config = dict(
    num_hidden_layers=15,
    hidden_size=320,
    num_attention_heads=5,
    num_key_value_heads=5,
    head_dim=64,
    intermediate_size=1280,
    vocab_size=8192,
    hidden_act='gelu',
    norm='layernorm',
    norm_place='pre',
    norm_eps=1e-05,
    positions='alibi',
    qk_norm=False,
    attn_scale=0.125,
    bias='qkv',
    tie_word_embeddings=True,
    parallel_block=False,
    init='normal',
    init_std_qkv=0.0332,
    init_std_o=0.0413,
    init_std_up=0.0476,
    init_std_down=0.0476,
    optimizer='muon_variant',
    learning_rate=0.0108,
    lr_mult_qkv=0.4,
    beta1=0.95,
    lr_head=0.00489,
    warmup_steps=200,
    schedule='wsd',
    decay_fraction=1.0,
    decay_shape='linear',
    final_lr_fraction=0.0,
    batch_tokens=65536,
    max_seq_len=1024,
    doc_mask=True,
    train_tokens=428900000,
    max_steps=6545,
    dataset='wikipedia_en',
)
MLP neurons of a small language model. Each row is named by its layer, matrix (down: output weights) and neuron, and shows model dimensions 48-303. Each number is 128 + 32 x the weight over its row's rms, rounded and kept within 0 to 255. Numbers have three digits each.
After each neuron's rows, "fires before" lists the tokens most often just after its 100 highest values on Wikipedia text that the model never trained on. A number after a token or word is its count.

L10.down1211:139144163142122140120152126083106089167126112155135054129108066156113153142146102128205159129168144147068076149061138084141150100135123140125156177121119097213121137155167184118078151138038040139161126161112103121111116095148156124157109078148170121091132148143137158105142152138119110110086173112136170138111163190110179123107154114151164156126118106085147091124169126123141163126114176167087161123108070185164111056128162106137142166152107123136085066109114160116118111116134144078066102152193116123098152154096138192134119099113144111137113108120153175105140166142107083148125144178206144156142087132133079172111112119095097173102106163115083156167090122146126110164167153171156132128071142102120102073127081041088127117149175074136128065161118167141126045107132183
fires before: " " 52

L7.down151:143147062121141115145134133164074148119126112096084162125085122127142135144154195155120133109139122150142089058067105155117142121155131119143171147096135147142209163113069189067116197137169121156121088112148188150161110065153083134126100131167172054137157129142071137141164149144149092144084097143096073129053186148083180100179141136148153157127152119135155159139196087123137167173177119094127145100141128125146073149098105132187076126123167129166138140082145111107138146103128112176108146088077101158116163116161117109182135100147149071156125162133123129131110129146170138101113163112167118144094054110139111117108159144099153095074145065144095141125082066117122129129136069123134141117167163122119084114104133116064114119179117127116120147202100165123129161004126115
fires before: "1" 29, "2" 28, "9" 12, " " 6

L9.down885:163171087140119111114095106153133127056128160117095117135144159133146099099112043138115131201199151152121116065177152122176154082193108099131128112080124130126088060109132146066123089155135137121216102110102159130134108101105130112113107105101143108058144207157105152105137119096133162140156107170117156036107153139129069124143175143167085117127104147183129099135088129118117165150116175130083144115154116116088146150165165126157087076144125125129157077163130161113141159117128119122173103138089092138117092058150102129084132105135147114107152117133096066109091182105106133153090109061170096067112110082146101179107153170098090187156152139165098129171149150129132150104209138143127130164141168125113101193087180125162140117135159199119165134107062196139162154084116122
fires before: "s" 80

L2.down587:149118097113173132126141101076121079127125081150155151141149068129099121058111108162151125113168113163085103106114162170073108180194075132098137141168165177135225150152109161103105171136128156143103141122142091164084130099137141100109122084106156128135165145172140075145109113127119135134106147143163135088111152166108145111188099184117145175109120163097115105131174056068144129137137136125064144097178103114109133132174079107090116158185158075082156096135080117148088150074115150151095111127124108169079122064057038144123132142144150164102109135134174122123115146079133166115120147153107105115090076111139161127090216181087125142102139143145147107141172129154080086170153111079159166087166102161163064143139084099132169098084127117149182115104124189220124117121091091
fires before: " " 89

L2.down1219:138104099093107079142173107166107154154076096070143100141125152107141164175132145135160154044104127156105159110170112077121110161133123126125161166160173120109143121117057121118155107122151082068121086132101135160154151131166100081128171060107179113110138129135184121157114168090147158079163139121103123102094111126178095123160156094099022096104151139128088143110129079096224081149100124109098143116103059120098156131126105140129133133179139115131134187137202100166188155136109107150177135162130064143151137124143107136149126147157111137144161132127131108097136083158123094164119162152114130149130091076052167109106066093139120146093148156119061121129091085118054179111161095139150086177103126131119084027142175120175088093104111143186099159116202126136099169100137197
fires before: "-" 34, "\n" 21, " " 8, "|" 4

L6.down1147:154103061224141126139134167107150130162108113139129120126130107141135136096158160112140156136143038136135112138122120086065110100110068118109172124160123092068147137121107119143072140139196161196122093201145192155098188065127099112200109122122138119079107105103071082190184110192136096135138098175142185118086151088158156059167198144130125121154123072087118184152130171121147142132086163130135141135155090131109087145148104174160138063136118145091119127115193145154113113110100110102146147109128074098091178134151092130114155174151136084088154084133105115146161042111069190126129117122182078144129128187147141126151142149081176130108059118129182103114112071158135152065134136138155155148119156113124128135054125154039066118110114112125161129178152141150121141115117126
fires before: " " 81

L10.down421:173094139089186082119118143146117152107114135140144153138151155167143142125085091145131112120142090209137121133102147120123226097131152099110121180190083097120126129166133157094072111135126138165127145184130137106051077094117188116194147087124164114113093158154135083112153124158139142141075161136122163080177136116155111090146143133162177132166171137110144164133114151164114114155111111085084170116150122174191105112130130111184094121097164088203086107146125162109146072196084119130082124122177127133104102176136092133101131176124086109129106105106057131117131107078112144112158128090139104162150146146103092150100159089131157139174218154171109080179108096160117121100105103163131104117103065074124142110123101110144127128159135188101139057135147122165177126080092152
fires before: " " 84

L6.down535:147160101132100200072104077121114135092173126131138116138107105122144091125101150138151108104203176120171138163149094095120124132095133127107143121124158133093155114130139171128101136107138161127196121118119085140172122133061117153153036191106181129160134117165151073136148111062137153098127143149105079114128120103144123080068158137154105032166123132130154149151152153112146126097130123115134197084153144112153173173188098196127139138173112135176174101116096145114128148144106075112141106017069065119077141129141197101083175108141112101131126126151108127125086121129095133155150072140112035155151093126123100126129106140156136115097109126124161164153099104132190225133098113034100128165147108115171109121141091131166124137113151113130111136140152119123093139083137112
fires before: "0" 57, "\n" 9, "1" 8, " " 8, " \"" 6

L7.down1119:130147130078132206107099120106140089156091158070128137196076139103142079142198129122129110131134140213145086146087202075112124129061120158073148191093116121136122097182205138156153105148152080101170172151166138193115181099147155158115147137147143079147167109126131131115122146116137138168088097114135116094107148072129143134122108129179123127122173084162157133152092116129104172107075144115072063119170121174137134110179110075131089101146125150111144140119080078132115105133113089119159094169111086132126136142115133101213129116099148149170087189160125155092166140089144126098147125127144111160088115133093128119133124125109113073171142104067079120100133055163196132095147128086086129155170116162114111072197126163158146132144107112080099162168164149160155125119061126
fires before: "1" 16, "0" 12, "3" 11, "2" 10, "4" 9, "7" 6

L2.down391:091122123155133128091133126134093098136186151093156179097091121168168088135102190094148079121160095117173175175104181093115129084142153101228065079133179149139153107175154153050097124157127146209104135181100093092117165141143146133128129147139072100107155127159126146192119134194172087096147117128102152151121139165148101110184118108085168150069101154082112112108117136113079118153130151114109092113149197073174179094114159121132101108090127089092121150141170143106189089126134155137141133157142106121102122129139083125120093146110184130097103127142121163158099120143137105151155085119121158161102113140167189141141075106091118115154085107129138134117107117106131141110089115129154218122118112179169128140197098156133205106101092062116105083088044131166130137119118095
fires before: "1" 24, "2" 20, " the" 14, " " 13

L2.down154:100161148077104074119107197098145159078097068148105152109122160108129092114100097194127128137168157102150144126113095149076150092167096103092131170167079083220084181145107175170084095132101093138155102115116124102097144094108128126152143130117102122160103158185144145129152146140115179163134098148138126080068138126147095122046093110121132150114100161176174178147131143153145138067125160167133076109151099189148161132093127124090139132071153148096196123111170146103152173127149102138206100165109110131132088046150177133094124097144103111116111131096112134102154058098130188111100106118164096147170147092135157101137102141133094099142128153128085153144094119105092184132093174122116172098185116137128163141130132163123140093153101136108114139125092119164090174102114137
fires before: "\n" 61, ":" 5, " in" 5, " (" 4

L10.down756:061110111092104135115105103133094139128068096183103152100111173133214084150122067070226093153124107139137170124075138140134155143180106092122151128099155115116157181127149077147132175163097096133110104122108135151136060136165131137193194127171128158150139129093149166210171115117073149108176103127099121157121120119151133174129134158158046140086097123127112107141158128118171099141124147142206144167135082098104168140129095162159113106121146126128142112124166174163222120138110096123145124153161141132125128150105084108122045095125134153067117121150132068165099083087099186167121150070137151073094139129152139126141150110152114138113119139095109165049118090134161185094176114148107151148139166079124081133129128136168154211123148109135075082162181129126116129120085081
fires before: "8" 39, "9" 14, "-" 9, " " 8

L7.down1140:126152115183130125146116127102061114183093121099167101171166130061147091153080132090088175088208134069109114150152135133119101126193156088154173160159132176117059100113116177122106142126174148104115137151191139098107116096118108103138131157115131138153131171166090147139146137176171144093139100121113159092169170136133131126069134063079132146144148072136138131128161073137139142156070134165155147098154138096138126072091048083151061094163110119153110148039183143133130131139144098096099141142137081148168145109093101132140122157153144093079183120100105154139106114039108187180139111103160052123136121176124139146089167082088125073109156158146146191173065123100152185122113100126128168143143132098171170125104088123160175096118118203142097134100148104136141135102133158
fires before: " " 51

L2.down641:103147106104150176145183162152127121078127120145214182151131128130073123090122168118147114101132083122151181138161104140115161181117146109049131118126133111121125127147123084104142167153075090128062132161126128102088144127160085188066083101130117180129178127139183161110145165110101178069114089119122111186116135137142106055177087184155162162139107117201145148163163119120138077058114146087154112116107181099110098174127137120118149090052151153134127068157113141092076136155111088156115094105168116098103105130099111112162148175134133130156152096082095155131118127251166112079122095157137121107094142183081127099133177110122149103152139191188144203114073122148093145104160199109131150114129156146123145093132091122128088134135183132153153088118175135128109119178135128
fires before: "\n" 50, "The" 5

L9.down201:112179078134152183089073107163108153133127185162156106225164134092108080087116117140132133169128155126110125106092084066144117160135141036154105115070123110096167128116129156163125129202162107088159106148104128102146150146191135121127091124114135165162194117126123149127134145159075143106138121129114115144129129112121063134098088133175098119074117153149102082163154114130156146150121140159158110081107094111125158134114107086114098178162110134155168108135130143050166165152126120159172113154120165164067129082164118090088161111090120140143028149069154147127152182141129112168059113142114143078200164134104118077164067123138178114129150174120148099119150174089120106126145163067160123169126165132168141106048122099159121137134075145111183137087156131119096118091124151
fires before: "s" 68

L9.down1244:113169132080111078073120146164116108064125133114101102121107082129177111088173140140113138094100113126073136112075094091135158166138110086185086156089143139132138147135087084110108157195124119135169123127112169124097130183162122150117088129127143088120092150043089191141170078140176130175110096089201090138107129095160171153103087201149108102125143148089122143082128148102180124121107144106073135156094193111164182141142129117089107052193167181157127104080092152117146100124155068202148151095097125163121077135122161172108121123130212105071138095060152118101133164133105082131125166125026091088098148146131139142131144139109166165146130105150178154149084143113149116154141196134083160140160139133099135142120094133124119148136089066153129135102131111142114061137119124
fires before: "\n" 37, " in" 6, " " 6, " was" 5, " (" 4

L2.down36:159169092081173087104104119105090135105123120129167157133154089147100150114065177100128116127080194170135091100178180153136159127127086104188205100157145105102107141131123140150102113155131190144090102146065133132147128174084148095082114129121108089150136125128173125075108100082127181117136137109166116079117157117098166179125082143147134056161092138117105167094092178155154182166147129098201102182112145068108145134094159129077172125105128162164183215112098104125123126194079089084184162106097136145120072094135149126123092187083182120113138142102154192139080095145111125175116154138058086168095089126148144175132153141096102092089134147111121104119072095162124184160058162113124130084159114125117080107095149127080163126141129154140157112163095131212134125141131097
fires before: " " 42, "0" 12, "1" 8, "2" 6, "4" 5, "6" 5

L7.down1233:079100142109151095101148142096127163130150090133142131117136166153178117129126157108116156115099075170078137086089163129076145156134140069073151135141122111090100098162138146053113172111082082116107121118081131092115119110174156103106092114124154105145168150147156087131098086118087141142135191144135080106143134126199073169166091150143113158096153131153201075146094120103148175114075108120117046123124128147112128155140110170164115185055095119169173097102146158070145165087082182186143072168143158119119142149114166137144131094155143128152159109083107135174100095109077184093120074110112143085110111137136147198133147162144142064163139164124106189086106124124149144114200084114030123129094074082123175100137140137179159067115084140154155094121187144139091187110138172
fires before: "\n" 91, "==" 6

L9.down909:127149196181207084139099176067154098134149198098176095126150087136130183136158170144170116135153100112121145104101162120109148141119154156159116145153100098112142133124101149143134108146111145126166129137122090109095054100145125128065121143119125197164171094089144132162099174139119198149112159134157120096108116146095138093155092128151116129090111101099238160190079068163116120154119137131086078109096149132170111135124086177149122197113038096012127171144125098127093169123116131134170129119115095154183111148100126146109078091173157120145188115116128154129162167154093095149109137119084083114152099105186115088137091181094143180076108156137072128096162160177137109124096186133130092140126092144089186091156084106146128162162172092137089107135136112152048141140161079
fires before: "|" 66, "\n" 7

L9.down838:138177133139176134145115167213171084108100152092104106127134103097121138126105129062166131113137162112120160152144087085088166161111129180129148091114172203136128204162153158116103102188079134146099149149067105117076162141125102163122109121074108112116140092112124128125093132180082117084082145133157098125138129136143156085111175129072134190151181094075133157171159122142083109109105110046100123192135105168152085124136138108144171143100084143132144151124153139103148150170115175114129185096136122107114080174200085139114145119089142138107159140141169145127065176124182107165154136117140134176176107126135089159162140110098135133134065111112101134081112085179105165114140194103049193109127158122105086146106088183166104105095085061062108122116105109080105146081086151
fires before: "5" 50, "8" 12, "6" 8, "9" 7, "4" 6, "7" 4

L9.down224:130173087180119182094132155118143122116131155086137116138091099146137131129115170122147097105129109097136138154124149133116100145123095096197146135053141117134110124099126102108172131114109140149131105168107131119126087094144162147157114122112141120101131126102096140158169137188099162080097185145133105204162116128071083107171108155141161166103128160117148146218155159120124075093100108052172143201148070096154096143193088097110176151072101076183162143144107164089101173137084147123161100107173142071129138153077104155108071121115209062109066135192119114118123147116054139122100091092143156101181157150092154132132174119124110127148166112157063127146172168095170170122100155149150133177115137119127158108113175154097151131138164182119122205150171109111030141135128177
fires before: "\n" 26, " of" 21, ":" 4, "s" 4

L11.down1188:080087088142089094175088115100099096150138154168130100137102087103153099152176095111153171124113133019184185114172116130149129117085126143163175107140107153140107096121120106154117156102112162152100087106130121088117146125176107158133138218112120062108101132140114108164142241146126087108161139166142121141163104146161102101154116160111091117108079087135158153179148070138159136100047129154146136114151122101145088150132089148049092157150117135185119136133169122131125139124103135153089125134114162186142124108092180160119158113125100114141133076175110058179096130113143179157124190186062163103106134083105113127132101120162098116182136089177132163134170108121130150124158178054128116169074173078096080129096103143148102170122077175104076176118127166131170174097146060
fires before: "0" 20, "-" 17, "5" 17, "2" 11, "3" 9, "1" 9

L11.down1081:082169161101156173064201175076063073107135104098127118166155122157160133108133120108113106146100146103079147090122067110097158079086119085138127106140146121143133103137104117147135131072149170113159231121098128103138162168117079086135086169136107133139134116144205130128157131116132161148138037086138125121108119144201214140090129106152098156164117066165136179108136133051107161145101188149145156172141102110148111155145086137124132129138148100171145109134126149134165116138133108127097120101117140103112132209156185129190116075067054138102156127088110099165117174099149137109124118197096156114111098155138058160195140071110114104126080127070120165132153165072085119085136120127123171187071167143123135125085081126113150147107127086061133120153104141146163117211120097
fires before: " in" 14, "." 13, " by" 13, " for" 8, "ly" 6

L2.down384:191152163128092163125075133080145134123127134152109112087104137091148101115164161111169118118172174177136160142167123163164140161118163190157190099103126165123159105084157110123139191169150116150122126143129127148115122103135077134153113076148118224130109140111161196141107153092158075117110165179115095170118162072162049068154110154156134154111122080114175142154138196169123168127153138094178157144118082150116144138096139155105102159130108081128199114081127127109143080109134072160128137111129112148097084062148094151126164109108147076107137160063107123099122078140117123086164087115099074090085130134109139130083090109135139102130101147163103156158202145163129159062148192138078111083078108124161088140195139128130093141061119146178077123121146168163088123078089080
fires before: "|" 64, "\n" 18, "-" 10

L2.down425:083094150133142115046105141112147134146152115152141053085087163131140158131089164070142142135169103111069138166112076109078125113119087121169116184143195128116174114165094108132125130158128106134196167142140176104144144146146156116104104139153136116119096113167172167067183115089128095170140145179093101132148116114098135151096167087112072136146099150174107157097135122052162162174103143123060208158091162111080177113108147135131143145089158141148185120115021079105159108099094114097130110160123063107129084089070174122143113112139114091175114136138119180104159195106159120139086189147167170142139134142122121100185181129115090089129079161136168147142174116075116089134124144112102102115124102114071180137109092087185087170177139107126127157102075192168105158088169144
fires before: ")" 19, ")," 14, ");" 11, " –" 7, "." 7, "," 5

L9.down551:128142129132143184185174125118139129097133127122136130052103149146135032114069057101087077096146078161086151112120154109073127188112130111145164102146080102154103116125124112117112158138175148088138073115158141120069120146110129150159080160139127200169139122092159146099108150091123084151174134115140107122117113116158131094155130132102117114156147121164140120134105109126092108191097155169132099135184103121101119189131116089096105080174146124181157085202153134180215124168086178147187112156089075152143162119149146126134121119119110193069068142156164065142094122155086142134087114066109134141130163131148144170186117103129088136120086042155133151116138099110147136097047089124131216119122101084162154181158110147149070165162083092157148113149130141129140115157126111
fires before: "s" 49, "." 7, "t" 5

L6.down757:198077148164156141125154138117096056115126149154132071065141103185183115123087170146133152136098168088116109099105109126075138096162121125055190172176177099111097170121138102127126137147111054088111099096064143090114180103122133146161104211145126136148135099101144095126152200157184104160179096139129124177146104149061160081086189123102174172153096110123178120105155124064132145113095170162076175144088163150108110113109148183142164137093115096160139132141122148141164106164187162114098058166125150155094175213146118134142146102140096135146148150157127179098113142095157142146087099052111137119182130105128065085164182144114138173119119102127139116108152156114089132171156134185136137150087170205110136088126103136105121119087107124125145090215153167083112148107096125
fires before: " by" 22, " in" 19, " to" 11, " as" 9, "." 5

L10.down656:113150101080106154092088183155147169163153083168112121084117051053116158129163082153099111091108133115139155143065121084149067107112147106137110138107155151103157215103121149206159100163170149168156173133160121164080130076073117148172096100136100135163141117145086114125173115151140137118113076158150160127140139134095173107151109189185106063130107137050106168132133096118125164166178143120145140137133138169146161130122108130170154153116120160101133167062093134105096130120118123145193105142173081092149125110125128110134124069146145129120079149151128105166174141128106134074161092131134108126112121122112109127141181173111176099111170083072137127088127124155116190137168075132131076085110169109099151157108168127133112155131123203101131127190103106136112113133127039
fires before: " " 39, "8" 16, "9" 5, "2" 5, "0" 4

L7.down1122:124117158058146147058094116104095094091099136145097067204162144115107138087101146128119153146178159131146165130097099078141096185100091117130116108184130105196156113162110138135109174172112072105132155177139150140154111095094107128196071105156076158147129131082159075141126097127151093093122109134152144147065168136145111164111087108091118189127181130082090139149118069127221113189156158159131095175136121124090160083069150143112089187120110147115120181103080176167147207082124136108110138102138107120147123127108097081123120118083138175159174194127100163135149151105135176117132114102152153135134140121223085123105142123142154163063163107135100148191128123108082123153150092122105156096121113109072105068076179137169117149094117101072111111162103162198102138076144116
fires before: " " 51, "," 12, " and" 4

L7.down37:178155112111123211105184119099154146116125103129177120123197135118159067097108161175154088107127131113094080126106164094083139061189100134126180128153116109127097133128148161096135113209130078084142129105076172128144124127138096068102125103161099127157127095087125135116113123117185125117061088105143135178070118156152173117141157112169150087110134071136206171178168142108100111159048117204140165128156129118147147105184052155110155114110079072138129166126126108144104139192126153139167130151128121124155179160141132203098127132100167184107121166145126129089081095096130150085130087105141094080179079167143085148128099102073122093056183130117134166097128129126081127130147158163113157159138127133139131100097114136106131136111099131126143133196106109123111142103124108
fires before: " by" 20, " in" 20, "." 9, " of" 6, "," 5, " on" 4

L10.down583:102166098100187157118122090092084096084149148160083058149137174141145189136165159087116168148174105156137119108124168128139122133121116146136139108116114161124080194109094126101142097169194142186061130122140152176125098121157122164129082113097193129134087113090122146129168124111146098157121156105168134130116122135116075092089093189143093148189109141081103160150159129095187086169104129147099093130142119112185131130140124037124025158133178178126110117151089167092088129125117120160191117100156178135107096132092089098175122131139137151147092120139129134090100203113115124132105192083127080189082134136130136155127133070083146113150101121123102182107172140166087138136153120119111141069131105164120101083143142153101102104107156089086089113104066181104141071152110169
fires before: " " 51, "-" 7

L7.down118:060156120152108139068158123070100087111119118088113125090091153087077118112143142122170150152105162114211135113186113091159193137094103109134085090171096160120144095124101124157127107161129109176063092148100138136159126163083117119150184108151156131134149107103098143135136134092115179086133088101110119128172133180076113159085113123168100054164159179159148176096124139128138153170185152117162157176089135103134105138105076150128110091097098154133124172127136097074160143046102097121093121144076171157136128159138082148118107135112153139110160185154115162070124138185145136139108188122154119196145093161051108077085146179195178111121128143114124133150114157180107148150135133139155115081124097142090077126126159100134186142139153165091062132100116069101197199203135169
fires before: " " 73

L10.down1277:108097133074104187117115112125148156101113139147134163136127151119155147124105158135139165126144181131150171150070065115123169197196130172146136159170097113145101101063184153101116175126139123096142133159115186114125145107168106146135111139183130122110056084082082165110113117109122116144151093131153106078138130135109112155188106119140146156182152164112142079112128100135111136118093090101105107079156107107213174096115109164057146148119164132130080144154179087119084107105108100100145151165065147116129149165175130136125147179117109116094167135112142206058106147058131073081116128132160065130162117104103157097103144110074148123135092161050146126149168136174146133093115127096139152125114111162131129119125092121073140154136151151097129080152186089170079150144125104
fires before: "3" 17, "4" 16, "ed" 11, "d" 6, "ing" 4, "6" 4

L11.down458:136114129158173130073150173210188077108101124148125035156086109127136138188180147094114119110098165162080118144121163090145084116119132132141142149129091100095115145138168118102136141151108191126112100137102166115118186149112071109137103103125162168117106092172097128191145180164115096155106128143123084147122108192085051075152114155127150167082077099165102160169103078100113118103139150086159146110104137115127069079182138151169097147185141102127130153100160078113134127127113117129114137040116151099104119182118167117126133157093117081105100147161097067151149110084106148182172141136146129150116160161101125148130132100095117190159121116111126176112158198163150134126159152109165138146137110154088100082106142134122195187101143163079107127110160144152123128137159087
fires before: "-" 59, "\n" 15, " " 11

L10.down17:105146177081147144092107140138152078142139207116143165171097104141140085062124120106063117130102145105168108102116205126230133137122151113145124156089158142154093119121146088118119113129165117137146083194125123202099114181112140131170095235160104089126152169107133098150125180073121132117107090108129144129112108149096074116126172184069097130064087099144150139177135112123109170165142130122122211101130135154131115130170125152134091101150066127154144095093112129082121116138149119078126115117065121123136170117101188163114127152162170117096138127159081048095110164145069129081089086136142088107113117157124178117117158103093152119149150103099177127147140141128149124114117163123118120119145107136109084074111119105143150157158144190151090127138146131150123127147143085
fires before: "\n" 46, "2" 12, " " 10, "1" 4, "-" 4

L6.down364:136185116120143117143141091108168113184137154121096075063142131128108118142112143073105095090154078116179079127100113119169170182126118103138119088090163105077131125177163150149161160155091153083151083133066133115116085164131160106131170094063113125119124136117121156097146184085089106158148132084104106116164116112154137135144130073185177085099166114137177103122095089095110110110126133142169136101147146167117178143083127123103128151135128078124126147138110143136124119172069140145175141065120150136181175112106142132099122159123138092057094153112157109208088118147114149147175123109151143153127155150195134101174098092150149105135145099147142160169130111135098170076072135157191102171160112176140172053085090152093160071140160115136059147110147126207118081128140126
fires before: "s" 55, " " 4

L6.down848:097172147142141159096117159123158190143139188169119136106067167142164161155115113094132131130104146115162075126137085090051072161109082167145103119148127156118134099122147123179103132122093126129137194161153165109115123181189078097048071126131165105128096149131176124123130176078134072120151140185136113115171055154151139085172141170175103132151099060126150104089130168097070174161115091140132181095131149134139080200118143143110161166125152125172090102153139108101120121108125136146101093104128160076133133096111059150129166109161055138162115135182120107140146085050118108168122154172154091116124088099099108112163138157143167088061154158079194149118170200113146123096152135163156127157145132126166124137119113094128070130089066126097133123141120109156135132105131153
fires before: " to" 21, "–" 19, " until" 9, " –" 9, " and" 7, "," 4

L7.down232:173097120130145096115180145129080141125136127141086113103147252130170119149122126113079118110078103127132125060112108161134178150077124101105097096162093118123171201171167154147147162079106216142090124116149221081118086131121146143097111126122156090103143139169094106072127181114116145145158105146103118160105132125122151123161126155124116109096131157152089116116061179135124096173090103151089123160185094110193135182140133127161175088131104127111131063119176123116114027142175165153140147041143120156136121139136105083151165142128122126064113129107111129135118150089065080159126117065195093131144162175156180150162150095071137101111132117136177135153142068177177165127219159160140155170073128124147125094125136111104066152088123138147153151126153129118083102120138143
fires before: " " 68, " of" 7, " $" 4

L9.down748:132127174125132101154144200078103111156113173117102144150104113107170187144172113133196158127221139086119144152186137124097130113193190143148115119106087205089193090113143097083067136119107145145171132120078156131111154091147142111088092173146119082166093150122129097139122120171123177163154150108081108101074166132067089132136174200125095099150149101160134145132104097186103130140109139098122099141084139144108127123091104131076141111092102085107143144108170138128160253157121108125109104101136125127124174080107135114117158098124130088168159074057170116150033084101154130155185101171149096124113051181137130100175151147158080144094148105141125120101148129095168101113095079113092147113117118126130136115141135092124145084138094119126122084165115118135089183088120138
fires before: "\n" 92

L7.down995:119113159153133152179114156113089119164108096206172143158161129086208083130162122131117103153140153090115089148073156063149137123086100131100129114092166207178116127121093140088125106114091166119163124117102148155146091195132069158145191129094151162105142093096099153126118108077088158142086095118173065159107125077163130111104120172073145109126157096113121168109158118123114124129078117121162137093128102128110145144162114152129089117112150096117129098141139149139130145078156079168108104169109073145157160156138083069087118132176154150138143155103208148105149143172068130089132106199100092176126101116119161144159096143155115166058146150093179143102052129100111150120129074127102115154100104135176166162119161114137144150093108172048135099112053092173212106158105127
fires before: "\n" 52, "2" 10, "-" 5

L7.down1206:152152091140088123110104130089152115158154157157125091087153111185158103154133114153143144140131134138103118141131133094119125127132135075157123142134150157096069150116156129187127089207121167104139118093087164122124118097162168099122102135155150201132118106133092151134163165113155082127120161190104084097155137186173147127032140193126156143108125190059100125176142059153132141088158122097148110103129136136106114126128118117138173087145027082156097130170190145207149129164174088092154166147134151096152123139070168146134165155142131132101119106135128070150119101143120171088146148148088129105151139185151145113142113082113104104121114152076095135107104157102129165085221057054146116153074116160153144089083086171133105056092074106160086110100167124106126156020154086
fires before: "0" 57, "9" 33, " " 5

L10.down1131:077082102116109103110115144097112145112114111080167149142167109136115126130118160139056130168103137111139087182115073084076177150112077150097123132084131109122141063081129124172095103145163076123114149167139189104106216164199142130088137175114122107143099110080123083123138148163120103106161100137178152088173117135135067170129000157209111132177044153128152108158110143137144093135118099129114107124068100114155143177187211120133165163158174146089092164074167151173163183178099111160134167104157142078156137132077108130132138127101170102109114173099140142131169145118096131162120121133134115125132116070112141149120098090128094104158153119158101169133129132137137158160094112114112141136108092164158124093091128084092115125095136070096134104141189117157124106140148114
fires before: "s" 82, "ed" 6

L10.down300:090114079198121104116147138152127143211090122138122105119156113123140174166073172092108101133162116073161141112137116096118157085161104161122108091064149114197100097126185134171118150116078179197155133088164134170135079110151137177105154157140135099162143084184131119151133083146128069161150137146063120120168142053122191119183095097116133185115123167167103152125163116101106162126158092084122141151082121133129212164156120150185124100115122173175093111094157104143117156154134148082097168086091104128109112165124110132159135170160202077140130103058166119078121138125149157129174169120136094082171160116106139111115115124082082146131149085138102143193109111115106178154125082130117157109162088141101074178133125158116104160100117138076083125111088108091134124170094101
fires before: "5" 80, "0" 8, "6" 7

L9.down348:163127087088120161111090091104151158134107087186071148178175148098186131132117185088169107088115141117093137106090162066174125111153128157156144094109133121143126105094121120119121140165035201116148119133129124145132203032084050142100124184135145089182096137105151120218186146116155143138192182114057135083124124115099128157109196120062140102172150161125118122149197103140109086122149148093131153195134160155146171117158165145179115062142127151150108141166159133118117168097140118106167094111115092132134090103142091157093091166129152160113151164124151099161115181176154107164138129096127122173172160050136099087113139119135120136122115146067142167138148139186154119120114156145100105075149101169123109143090090143117108172132058179092135096121130138104063156128078177
fires before: "5" 50, "6" 25

L9.down1207:105134108092104133187084137090121174100174109043138054145170100143108086129140136115144151148110115095160113052192132127140125170167132141175102147106139123069163178154174075153138171136101189121168133153077140154129141124130185138160131151160119153109169049160153175109163082098084151069147092193177149113140080183146137129072138128115092189125116163106097094088155105154094090126099123099106131129108087151131150068159164091117074157150102140130115106110118140068119200133116142135111121111088133106119073102106083107147109100130181148138132135123176136070148145149132167112112116112128115086081114122152180079155158115131167162107142136135112085156123118115121123134138138090110164105107213146111155130145146173111104169123143129164168134112198135130139145105093084
fires before: "s" 49, "ing" 8

L7.down1254:123102138078136117155127190075137140133144099113133114109076125092129094113150140127138076183173177157131111071109089116100136093167156096136143108172143110142066177192080137092134113189164133151118100112109093177098156129155137113111155128190112051148124147059119149171130132086111165135080082158069128135084086146114100097083159083110162115131122136153164150150114128129150117206142178136121137112123168107205129061107163104104116082109073105210163148110145135158138111121168173132147157131099091160102152126118159114088077105142096136102142072101118121103129174123132128116153114126128156135153124138152174142081108182132142112134129158053092154115137150157093122118063105146147190159152111139089095126130139127139114117115085081203107133184109157178124207114103099
fires before: " " 45, "\n" 17

L11.down461:060127175149158145121134086086155161159154091110175108124174134117182120192131139134217170146122139112148121065131145143136093097181108149095173116081065133130120156125102107095083109131184127155130132114101150219100120142129091040119118072129121151181111131164234129123110088145118080143132124096163133125112119136133092154110163090169115131112084225084162127161152173088094192171089160094130130083192123119088174115138103106123136129128130177149168079099082108086160082056121123115104168115160084166132117067122099137077157109145125172150152124136161078143145179111099125163130150129072094153147117141119144127108070057149141146125132134108122147127139130130087125108151098131128148122084203112133144124081139118122117133120070072125085149171128151176160181155151053
fires before: " |" 51, " " 10, "1" 6